{"n_kv_head": 7, "beta2": 0.99, "weight_decay": 0.16, "warmup_steps": 204}
MLP neurons of a small language model. Each row is named by its layer, matrix (gate and up: input weights) and neuron, and shows model dimensions 298-447. Each number is 128 + 32 x the weight over its row's rms, rounded and kept within 0 to 255. Numbers have three digits each. A neuron's up and down rows have the sign that makes its largest values positive.
A block is one neuron, or neurons of one layer that tend to fire together. After each block is what it responds to, as a language model described it from the Wikipedia text at the highest values.

L4.gate193:098125182168106129162151088153123132128131147153094134118099113133132089146158159128091169159097142065109127131148108155130133153089123150105056050140110148139168079145160194171140094119084092190112114125185090161134143081162116132104072205157126106070086140181146161130188166138226149141138179098065102117105095151083148088162136126111141122114226112112151145097119155083120190167135124170142121146181137131161126158119135107140125132123057072097114
L4.up193:184110177150112176116201152137167136085112119084128154086096111089143095064111116123155144107061094093155152122127142097066098135118118132192150119090124154113156195145100149163106135126083093157123154156198092153113187125138121118182105121102119116167134145095177117143132123090178130136102128136161149130141081134096142176120152104212118163095115153087140135143107081107098099116070103084105178114060153100129159127096120121054099100201199107111104
L4.gate220:192141121150179084121198191111088119092113169115047123156168103098121159120174097148117144136130139185150070121135174143136166124175138131199134056117126097091152132162138170136139131133123115125145161145086115154146155073106146086094156155132161146174153146138099115118121186099137142081136161116147086152106174115133102126108132130048073074130120152173053169137129160155151115152170177140104077120144173158166149095172145173120134197127158108066145
L4.up220:207096123142107151147090140141129143120107165128071162136119143083133070162152135140088117174110136132110059144102143149134135129080128136118130132100183156147108163139152140095107157079129078092178187114166115065171169137088142175140083149146097139099139121150129110108166200155106129090142116053194096086140116145091127115165085171112118132141112084118133127127143134106131100148133124151124128161129098110147130132180170177144090079135104140104126
L4.gate704:178109143146150119104042153129099146155155122111124211109169101163108115117169116134207089046127097095102162123147143125115188119128095142139080120093169110106091176138145141097150154078138121114119110136163128108149163072074106121095130156055116109124130123170083121059142192131240081098130161115106137135125161096150123099112147132065078069119153171117194179174127086154167125150119088155102129132144188066215166132140180101107075153136059137119107
L4.up704:126110088136121198211142204144142131136173153116154198107130117138113182118119116133162136086132169171105171149102151141141099118141139114113102078197116071097120146144122100124093124122110104094174187170136128083081122153150102150133162114098160109128164128183135164136196134184175088175156062120176068114100135107118086101087135141068156146103158143197091144132103125124174078177144138061158079119123156088159088177104113129124082103171048152169131
L4.gate717:122127143132119131161154136123145140101087092165123155148129117187140124164147112132100086142142094166201089165114152139147123129143067090074055095163088092114176150137132204085124148080079099150135092112144152129121161102115147054172157137151115129133160130109101109233104150128158163132192136124137140097119159133199085090159157089069075095172119151113177149142133173117106095107163149182083124171105141161145078114083160161215111108094140117139089
L4.up717:161103147089105116089165164150126098158113108136106151127146134142115154102150092157112138097137100224176094066106132097155124141156133134179139104104168074085125106161113212062107156079142099144147117175181132120149066129099163123113131133097135163139197096166134150100184158053086122072157125063156083132158129167106126149129113109097125084136105134101137143150153122129152084185140098111124127120162173138127085149149133164094158134126080138150099
L4.gate738:185106206176173108156126112121098156094069129151152164104184128179163191086149145130094155099132151090169150124149153147144152157157077104152094110174160126149148195195124209094117097136053088174094155183159129091138118048114203147127126162107148128120083117088160090096163163164101130098141148087147127120103112131146125183106136110041103109140174126066122110175155112098117130146181120129079118134130153114144143121194139162134099150123164119181116
L4.up738:130139157102167149079121152103087074108137110116115097153076119153128139116065135138166143155133153069196116120138166160104121107183169115172111119147125144119168134130068106080132139093174138127085109124102106170085145113133161152113074155074111146110152132099060150190169120189130145120111067127100144105160133119091097104103121146111155119128134114130112054132124131138085135181096079119157158150110142123113142104084164190111146143112163127097115
L4.gate753:150123141119113089100104087104132187159103139140138128130158116117130122151142145155083161136156119111115171158179142144113142085152114025172079110156118067129118129153103139053105119100119070140133203176071126071142097016094181106143116136134108131148143149099139074123132047209130129132134134125122149161119155118123148109168121131049109095146127106140134100175136149123097088163145129160151147130134119110158103179144125145094125097122055110126133
L4.up753:134128077059131149108113116178141154104157115140138179113089080117121094126075115170125103175088144096097071156105161107173144098125078090085104198096166081082181166156130162095107094117112068102178141200149105078133193095113096137161123106110117152114141126056143156132104144164173094113136061181147135154098061093136141149095160133079117133118100126114115132106133118103126102210151145149143122132139134198143179128119185136150116075141099135116104
L4.gate769:128131074212160125157165171134125117127072068106123047100137110164130160134116128100118078119137140131168090155088176137112187078155142139102109082109143102130103148144066192082165110079140123161121154164074141173119151072135132154070141137104124083124117148150120171136104207091141150091123118160082084105047164135101136162109147101098099134125136139077135138123115191170147113140165145178118128136107142152099107154129127144119125149094152121080123
L4.up769:108085159086157114113099139105134120098078165160117142105208111199115111108136173146094106100122129125111089107120082132124130130163137064158127131131160193118131217148119132119132140107134148098169083174106127172138124099152198147125129162131054152133159099094135182117160200085123111114180143079090182174061115132185153111093122146110065141126060109126140139149121085122118174113113108160079138105120154139189118138157127187093082162131088102140091
L4.gate1046:109147144191137099113138132090123144088073094150103169101160123136120121095116147115138104149081171099172171155110166130167129098126068117129070083137159111134180204186167208029115085111117049203127190154140083104115164050088163104108128180129160140088174102163107127134191150138140109114119108111166135148091170089105116139133148130103089070129116092103144163200135130175147176156184089155120171135096128116130106123151177107083114159121139131131071
L4.up1046:108124175126113125151161131149203102118100139120160178118133120159128091113115134082179177126085126168132124108137139087181115150147086146192110132128159119096109097137140167069103123081111092122100145130182110092120163074079148085156096152129105173109153091144123154142159203090171114114103085074152110134181139114111127158113155130134100088135102123106092137141147188158165165151110078109140128130122046179227106125112140099089147129142136154110127
Responds to: Year tokens in dates. Year numbers and month names in running dates, often after in, since, or a day number, such as in 2008, December 2003, 19|85.

L2.gate288:111174067152137090158145126122112163147116193098134159149141129145150185171123107125143090139140149114111083254091086142170185116138195141065068077121152099151138136153128174161138146132132095127158066143169145215109082107123121150149115104122151139167117145135117166077142120105123084053137136103108125116121100164106127130087106129099120144053117122125105155170174155090087138115177120132164069113163093107158152090129100088166153153160083154154160
L2.up288:097136128132173118167103087142141131126120192109131157109149207159119120168125181151105155139151120114113090133194116086139120182122144133085108103086155051149232071129067149134107105122154126090114155118144154122106078073111186125154097116186124081117049152174161117104130135079133111097145149095162127126114130120107132153078064142086144105110141149126105145184109159118090148084194152151130072073145094122204115095086170111103134123084139129131169
L2.gate329:192126123108092086075123134134139130130122091184092108157106176158097152140107134143163035134153153137151089103101155114099163078115154139146187128144197093138161097127144153095096166180189177155084175154155112117129099113116100095154121137210136140110179159096125147097133133147116106222119157103071128085152118110163170137137141115062144097156108093044159075155153175129126142157109104131117121105061089079086072126092111098109181095149175080126105
L2.up329:105145177084138068184141089130156149142150143117096133175139097120128109181131122133057083115105097190161155146138128089164172103116168239128107117153159167153095083131140141089158143127188133123137068180120144161155124128132120177104149110094140079123135147144120112110117095161168166143130090120093168151124052174092089132159097117099115139114098070098118110082075112122143157122140055119142095126092129071096169149140123147134178147107139133124082
L2.gate753:110208164149139128124149114123116128163101143130062156119137136143152078142169050105136095187116108127147148235142135200114116106109141114086154083114124191169109069158109107104129059111153110134168146114137111098123137094129111160103082132121185118123109145171112133158131097131090107142162142148079122131167144154145095112121104201061059111097094123099147174136133139127113146134151116115104116085197065105148100126130107194159135079127100111129170
L2.up753:128103127188134148148118150040144162126159091148153166187197118125126132055125131169108089154130173212145089106117140133182108119109126107131123113121134138153107109059138102148101143110117145123064132139127178173094087185171125186153151131107098126100184083115155144090175141160160177186065148140112125125125107153113112168142117151150128163125086123073134112089091163152166168097147123217110148104082139103141124123206106081169157113134098071116072
L2.gate842:177115149108176076112133099115135108159108144115095150141098149138136177135128113155151126152124079110129202113128104099179092112164146079114126104137195163104174129100126141109075107123112176101128179154146149131149073082099096185126144124177139147142129154185100146146032163135140138145139132134118124094113121164130061174123142106096199136149140169154186142102166155148118151132172124120133147085094087138151114129157128129107100067088175130152141
L2.up842:073068149134161191146146091136121142124105142139126185078132141092127162136117117136132143129110108055127129082064147168107121131121144105094156110076111073132094079091163117148139080158112147156105146146094128154098143133140129144127162125097139081147127132120203105092184124176079137158119168093124186168115168124110153153125121142099152159121155071149169065090119139208136156140097147110130135151168105100174127116189076123074105164131079136158187
L2.gate968:172119170151134091136098101138077102115129169135135194166102159189149109156129155073065155138119115136098146186162141102103121116103175151168097110191173079120129091141135112075088160141146128158131128137156138161122147073136159075125105101159081118150112147113165073091078129120082088101116134139074115115138125100175144119095089100119134149104116135127123074205149139104060194133122140106121170101135124134147131121133060098108173167063097105133114
L2.up968:181126146120119158129176082153147141162147106099127139097174169133100142154089157101107085144145099119132102088162113135120122129155149114152111112161107132142192156152125120083148148112122164091159171094127160176093060061118074082183098130191097119164113176088140119120113105143096110169136136092134141084146087188153132110087125120141139128194085171178094082147161144105105160114134135093092091106122186053096068118082122064201131104124148143141112
L2.gate990:163102145201166110096152145118116121100122123087080038163150164116134096114171177100131093167146096125104076152149203167076139144039116156192096105122189084111167119130092132123073125219160120102163085143175072066134165132170142112068109111197109138128111156097079135125109122166108122130130107088095143132194202140068143080154117113103125094142121157167149173139113111142102155106159122088097083101139193133103146112136142092186145116169143120140168
L2.up990:182146115174182194074164107174150130114157127080124102125106160109156099144103128115132061141154080164095084180147166124115085149093119125170138106134176182146114166159096100060114145144189152114115114147167084117128113096156076114126121158208081145180197091123125163129106102161114128142152135074103109123181176128111181123126148181135123119200129131136145175148108094128108167106165099149146097080072195168055113141118146129186121126112114168131142
L2.gate1010:138122148135149103130145134142149106122086105170166096163149162201159131144113131134143150208172140083144161191134124099120115115103151098100145118142167143117135106173124132114092142111159074150136119152165105105088153113088135067114127152187154108101152105128104092160064155156082096118167124121104117122149163091094102169119154135126192129121152113101157158164163116154060078037148172082156127132080127146171062108163116182127167119097194086166149
L2.up1010:136106211150107081124080197073125108207112193124067141115146167146154114139125124146099130121108118110135117150121109130159108100136117100133123094181141104130167134114184148107138126114074148154154108182186113082200109126135125093111150102128126196124111072125143132115155165061076078183136184145118139140107070116120125125143074138100133119110144193151161077150185099213119150117090148185150078159199163137071062147107128197111155054115110155154128
L2.gate1021:146109072103119173156107148142145135167064112153109104164144159130186139114175112146123111164163135121128141213128145157148158128156081118102137121116101080190149047141109122101117098161154159123148122113178136092148076122103109054105108136147143153097105118155119117150141104085025175085182123089161095148146172179142105118107135076157112129142154128169120146121150130100069140096155120083134122125147182120076111146110129113193107154113074183134149
L2.up1021:186064146148108146110141070166113126111162105111153117138096138133105135114120143058091091118109066170163088117138087114109090112142149111082110177090158141105110140085078179125139138164145185148060152121107137122109137123180159116196115156184129112184118115109112127117121114153132106182019139120123135085169142094167169175149109124126126125173117136076194072148092122190147104145142156119104180056137156074141129089113165104098125121093160095080091
Responds to: Mid-word letter fragments. Short sub-word pieces inside names and words, mostly the letter r (La-r-s, manage-r, Piot-r) and also av, mm, b, tor, plus occasional nouns such as vote and game.

L3.gate136:100128166188061109095165168079130172127113151149101078134173140123091152125070106170135100162053129168176079110088095116149119111178089115138101110100172130069207150124170166068148090138102126164095141151206145125164145095112151137155122171126187158092098119137114142185118134132129123116107158101126125109048154119142166123123100130092141136125150083135111149088149113121102118191097235157116107131144169081152107138120163181161031146193099147132107
L3.up136:125145129159116073093185208145145128120092208130065158098148120092129132123141141160149155107041136132158092109142130101085071133114152161186166072132075155143143129108152122142090072153075113151125140151216130113170128102095102145141110129108120131138086150148143131136171154098187087132142122073099087146103100161049138141149059189150211136131173150178159133103149127121148139165100151156161096164130090081133114126205128160078131135161109104121100
Responds to: Years and number pieces. Number tokens, mostly years after "in" or a comma (In 2001, published in 19|27) and pieces of large figures (10|0,000, 2,7|00), plus stray mid-word pieces.

L2.gate113:177113178180187107077147139103104132170105179103094144107145129154074119122099147199099106165152067154149130181111144158128078202103072063150123120223149112086129106096134138122138115114137102089097138127140132156130102138104066130130130118129148114101123118099140118166098105134084130095130151130135116133073150114098131144096099146182206119189119070162199081182141156147108103168151135153111128193099161064142135138163114097162061120103190144140163
L2.up113:173127132124181109080075143092115122194114173091100128045167064114095088124098157181077120133097094151143110142053141142108089076093125122176120076156125126128133170089150117149134120149130104071145144154084151151084148163114108096089163151123172134116124100078136164088112080127107061116103150141072160131038157182087151150116148141136191124165179132111115099151131188169169128178129099137182134166146138137153123132174133129146111151181153121172124
L2.gate488:116129142138131060070131178135167128094118097201094131119164092081137084147121154178133128064098137085162147165137080113120069109106175110121118107174114065200155151136178137135124085156122144126095129131150111122126200098069193145150113104145127201134119133105110137176130159149189144071194147095141143107177114194138111149107151119063140116096136097147115083163168106112065177204159127144177091141148124141120076097098161112153061100153070148062102
L2.up488:092110162072147180131066157125118143166118146151122165162148142103138133170127140209143173102117162105164144157118129127099091108142131125121156151165024117137126200145129134140161092134048146120082154207155076093146140119169113166108100126070183093140076102131170101121158112133181114082116136113145112111108124087118124086071124090143169101038119059158117116129130131132099173168099159070217075137130141160134120183154114122130111186127094122095146
L2.gate607:116128130231055073127111160138125145144062133183065125106155155088053124179151173131114145131131094043203158136067065166085096135146085162119138079142138136116244221135143153077134108144100149125058157122123151114160146136137115106139129153127123079112114156131094133101150112137187155084099130083155124100124158113077112148138092150098145110118162148170138135115133182169090116121122153141200134106158139114172158164122118129180096145193129105117153
L2.up607:080177115166107118165124113125182116143108164156160094125155094100031115164136097150057134131081131125084084126132119151151119192074113128158152130133110117112145187141096139110114134157147136112120113131097131143183148087161128104180140128154099116158136083158120100137129141133148110066127214124111123092115161115100141108154135129146142141116149116121131091107074146157096051131108106096165115144128170158107130154085124069183088077134143182087157
L2.gate754:122113162165090180085080183147131173095096146157116145109149113163121139171140128157087068064115124142147103065046147189162140083114030135114109089113131142105134173157158140094163132173117125125114122164120136097149076111153115105104187127099124148154147159074074093104149121126176122153076125096150193164058037166097173160122097112102058110087065156153095070093112121184109165128119108111139135161168071143079153124135125154098141109115171105136131
L2.up754:123128080138122107115130203109131107088089111159118102123145102143123113162147083135134177143139129107107113108139157098122156057141117135045161094113139089143204167122121138177163092131131145115097168168120127082147095141147123124121208153125111119095114121140112113083128126161171123164152134108126156131107096176065116183190056189130079110145095166100150131127070145155152135187143158131130111115143123117086080148127131127082068094046121123123190
L2.gate758:134149118148125109087121125114096145111133142109161132176119123092098124109146105170143141100112107144044128162153150111155106100152127157114090115119166149181162177102124122138160147135110098136150125179185064093163161192105129167097109138120113165091115147072158136071072159093162088085153092140104093168115124147117133149141120168173128126108148163111107144135124107129138119132059137129212148120149115155135176100184224129121113175124087131083091
L2.up758:162229171155157103187145134142137111109105110113136133055077138109147118127106165094157167131130148122163135073118124125073103115096049133142133145113090092095146057153160160108157120162109137126078115120209109100099203091130118115146117159133158127087098113147176148123117114142137115102070139186158123144137173166186138131090224189132139157159189163176135115107129156161155043184075125130132114100158107215133131110122162153133118146132186130097115
L2.gate772:081134134157148120108125115121124149089084140155159116108127119187150140088114173144154123120150128096115112161173135148143166076059119108163149092135095207128125170135093095092134100107132112155103092133099096117121133169107116195090143154047134101143135120130048112168100177160148153113132153117082122118086114129122083100117094171120103115100098126105118139169161087129123149099131104054078139150129167110136153182134111156137127148078173185157100
L2.up772:134112139163133141141104153105083099144102158116125117121111116138137127115113109145147165115131087114072081111080080189122113106064139137191133106097095176111135163156100116104132109108103101102143139111105170118098143128140117144101119145087072113185104144196153095128142106159146190161173122120094124094086134146125119118101125196169139092107129166140146112147134077105133114054128137071038135135169166129146163169103097146152128143147138136090117
L2.gate863:115145130121135071085102128112139146123139152181167101131135122148182109119120107187118158137110169119099106095228140120098122107098114155125073120169101126169215199111144135144164151154127158182102195165141111111156201096106171139080108097099171140143116131220119115132129097139100151166103137221125139137130118120150174151113100140108145117139151106113111145136166121115114109131096160066044060184144194111106152215104126197125175096140069130110100
L2.up863:125092117088149102103113101084077116147097127104124141096101117050150192088131182125140122184179091121188155060055068120103125106082131142112077121121149120121163160134133219136114121105080144150134109141109128080123120095146144124096103132119122157149151166121124157101111151120101143157105141083143161139163003127117125146153142114126127158112138163155157127173082127149132184101121110180151150184115144123174106095095142119103132174120126110130161
L2.gate1205:109114103173121113086137159090063111149116120114103130123101144041109131133147151153122193128117167091112105069115148112146069041040160159107117100144151076162175143137094115158175106175133153113051145127106111103106103146085163183174152140116103157127143098108131117124138151168146110138169152141111113105125163136103164126171114150144172113121188128173116132109152181119168147187094139106191071100183186076131186129106097166160036127147132148067169
L2.up1205:108117124149131104166150169141100122140139174162061139105086138121126145153175147150138112140114158115167095086103131133120108095132203158130127158147124097111166147114094231126216079079036119111110156167134059092154154083094098119150105138147100146140158129073158085143138152107183053145108127054112201120175114069076178206126095111091139140086118137152048141133133152122133145172107185139169106098161158165134153172106167163151099156093132151127131
Responds to: Colons and month names. Colons that introduce a list, name, or time value (Saterland: Ramsloh; 4:05), and month names in dates (30 December, May 2); sometimes "due".

L3.gate887:112113178167112170120107124108116124161103080117146111096123178128135092133149139157127094148180100165137097148121107107145138135073121097188095105115102082146103134136153124166120138133171125166135139103124124136128073125115144107130188098177187118136093157124096099130044032136077133148134096131110149129132166127197139095108182136175123125150097080076138119136163121111149170110119146180119129186097105137063116137092083081179103175136130055077165
L3.up887:121133175194066164133106148132109106107147063151108117139063114171138087147113060027101119115179121147131125142166124076069123144137089114114176121140150172119154129132125092133125156161148121075137161108162046115111061202128172101156134113138099126132144100111162140158115126143111110073135077071159178044192095174181086110082152096125139170060138139103163130130139091079141134131152098156148096116132137058093058149160083077141141132137161114114127
Responds to: Mid-word digraphs; clause connectives. Word-internal sh/gh/ough pieces in names and verbs (Tere-sh-chenko, McLau-gh-lin, s-ough-t), plus clause words like used, time, while, however.

L4.gate218:108155172166156167131156045167085184169060175144152169092120134150163118105097171123119127150110109226120193122209162117094177145135122133126111065114136099045140119132189133114165124148104084150157101120140099112143081146072115073101128081134172111112135103143070098110110151146085129148179127143032094150100085154130092111081094126100117180168117121094123112131202120074128173081170138140114107121101169138181132145145100131067181109123114147200162
L4.up218:133148125135085159179187062161114129148115135171110158120068135132149169114112145106130128112137063119124090115121144097117128073117150113120125177134126151121145113119121150113123157138152164123135070128174125126134055132065076106110077215163123147186139124175112091192118108135000117130145076151109121133146092094117114106169129171120156175169131131119135105103131128078137188120142162120082110121059148183115074166158116116044150154100136173114122
L4.gate394:129147156142183072090106071189147184143095140118133107134154132130170129122054120180103085125129123103084190112142126140106172129131127125138124097106150078123121128133172179144141128111139117148096099148094134188101111144141138120145154143139156157132172140177104154100181062172101094108160116117110109135111162123157127095103110115152135166134145114142123036100176118042161160146124084110156163096130101147111143160120099098180117151163140107157136
L4.up394:131112145142133067129105086146165154162156212100136149152091135125137167093094101170121131156139108134131151098172110143164127118144178156099179153138138052136143068131111136150116137193109121105148177116111152147114145125117177125156138104119160150128110112180138175097131134168072097087140027166047173131136124117089127098080090152132175170137108113133090197093151123134181188118147129118150152127116126084115158116141118085141116096078096134128121
L4.gate489:123153123173120108097115110144103165067061144125139120113103119091156125164131151117108159161105131124124123123187116125090187117167161121165071075102090105151121150177187126108142103139121099178095111121082158136158151129083116101125165132116192094119092130135118128163099104141087088140139153133062147113133142137087089108083089162116137133137147107121091054106255162155130155171193134136146184099134168113117112165143116100132153142145183093094157
L4.up489:096114122131121095097126156134159106180099136121154181152059125159142119116153136170065126174201130106123175115182106127101130118124091108167098095202130106110145155125137090132125145201164159164140184169129136113140145141111205113130104115138091127124126125089196112119113118129072089032156155103072124101099131168214092108105079140143127139144133164137187080144113108131117120217067101116131098101185127112132166111151090109083082136114102143111164
L4.gate558:098121134096190136120144127114109122165145106116162138079090117109116091195066123107178128162169104196137134130127149097140131071209146126101132046155139081130160128149162096106095188124225133133133101172128043167116102135135072148058146135119146153152156110157081136164067145149130188084157153139141146105143124145149128116097117113156140116146126134144100183084134190085120120174153149174140118124078065076103118078155093145179088084112127071134113
L4.up558:069131134131081196152127155163083120095135163139173111069105144111120157148100123124122152135133122103147150139102098173142057135062132135111107203086136095138128129159083090137138161146161138137143121138137086145070144122159153111128150177209174131091136162119111163192103084166099162145146137128111140103056082164127103124129153129099192165127106108147123097136121088177120161101110153135105130143176136089116116115126149150101158104120145110126150
L4.gate714:076120182090154104107085098086131132107071181133167161093096138097177153131111187118193135177146103186159156119171149130127162082102111113134164037114082120071144139150143115132118124111127083173100126152073143162125129159104072087086157128106250113139129125161104140132155047159133114165127076107084141115075109097076100057142114141114159165149129093145090122141188119145138204139067122138149123109151119086155102166120139058117146123171151101136158
L4.up714:137142108098137095121093128173153135128089168117128178156073127146134127176154103064176141152116074163087142109156111127160078146166174081138192199137074158134144129098056133133111175111169114076140139145114120106121072122103097147108171131175081165135183130143124145108074141002105119166136151104181162136161074095136137186119136154150115141134147189144095124114151127157155120071124089170062183123085071122143086148106171096162149119124136078204099
L4.gate785:105156171128127117080159103155135160119109095129150100059123112114157113118083133133133132112081140123198121118170147169117169126097189125197069119092126102009136179153153097085106136159130092154076117131142111175161095142144144097124147124163214125134090131094090104096113119182109164113154138172071111106087149153105110120089142116113183162141112144160115059102203117104129160123135113113119103127112145135169140156119138078171170114166133136121134
L4.up785:160155112113067110108160127146124166141141171142102101135138071133144117164048162111119097182141129154098084094149137175124122167118093126105132136074124109072190149129110160077165126143167129144138081115140127113150104147141128174122117059120095143164142126161127126130116133136100125087123117173142132097095133161152180199109135177104149055150080155094116160126130112164113137131123161153112094149123144140142140159108145063035132139097120171128125
L4.gate828:101123196114112096122130057088097190117097136154140190087117144068124126115094156125162125136103126106147157093182119116076170130087130086143112134061102125102183114201151156163162083159074116181071153093115131134131132143102126089103180149092162153110080134097121095155182129142126162143131110124073162115095118139076127132139147180107150123128155083184094064106205126165087213204170143118131091133059156138137131152103107119160128103125148147120152
L4.up828:098152104081076113153066114160132100101099139155129147090109136080159026143168165141111171136063126128096174138110079144133127118118125129165108083062118135096066146112112188184147131100170095140120111172017167106124092138142156093129164145132115150134078157147116153152160112126086125138173132121074193144120168174077150116091103180128097160106107071192120110145118117157126153119120114093117118088153083132108143119113088166123142106136159151097179
L4.gate978:136141092134139120106109110137107153144098159120174126130082137136130121152123155153150156127150099124096111131188137115089114132121171140173122111067117095099169132140136141155108126109176141134154123163101142174205108074134178111130151085190149150087126130083097101150143107092099108127117191128050097096113093109103142138098101062137127147147115123148057144122174135153141148106161172127132160102116157143173212121117158122172123103107155120094194
L4.up978:093129196070136165056110120148184149090135162143133135123159157153122184118072120111161098085184114143093174101196130120122130118124048116107125168103143177089135148132119165071110151153147196147101110125154121082154136115129097094118130119161138201155127120108139127239079024152095156077159172114144184128127119166116124115156170135080137132134138168119103117105127090134087156138163140122147140122181092149081130129138160143097119141140120167183143
Responds to: Infobox and census nouns. Generic nouns in templated Wikipedia infobox, census and table text, chiefly people and years (Key people, 102 years ago), plus Team, death, title.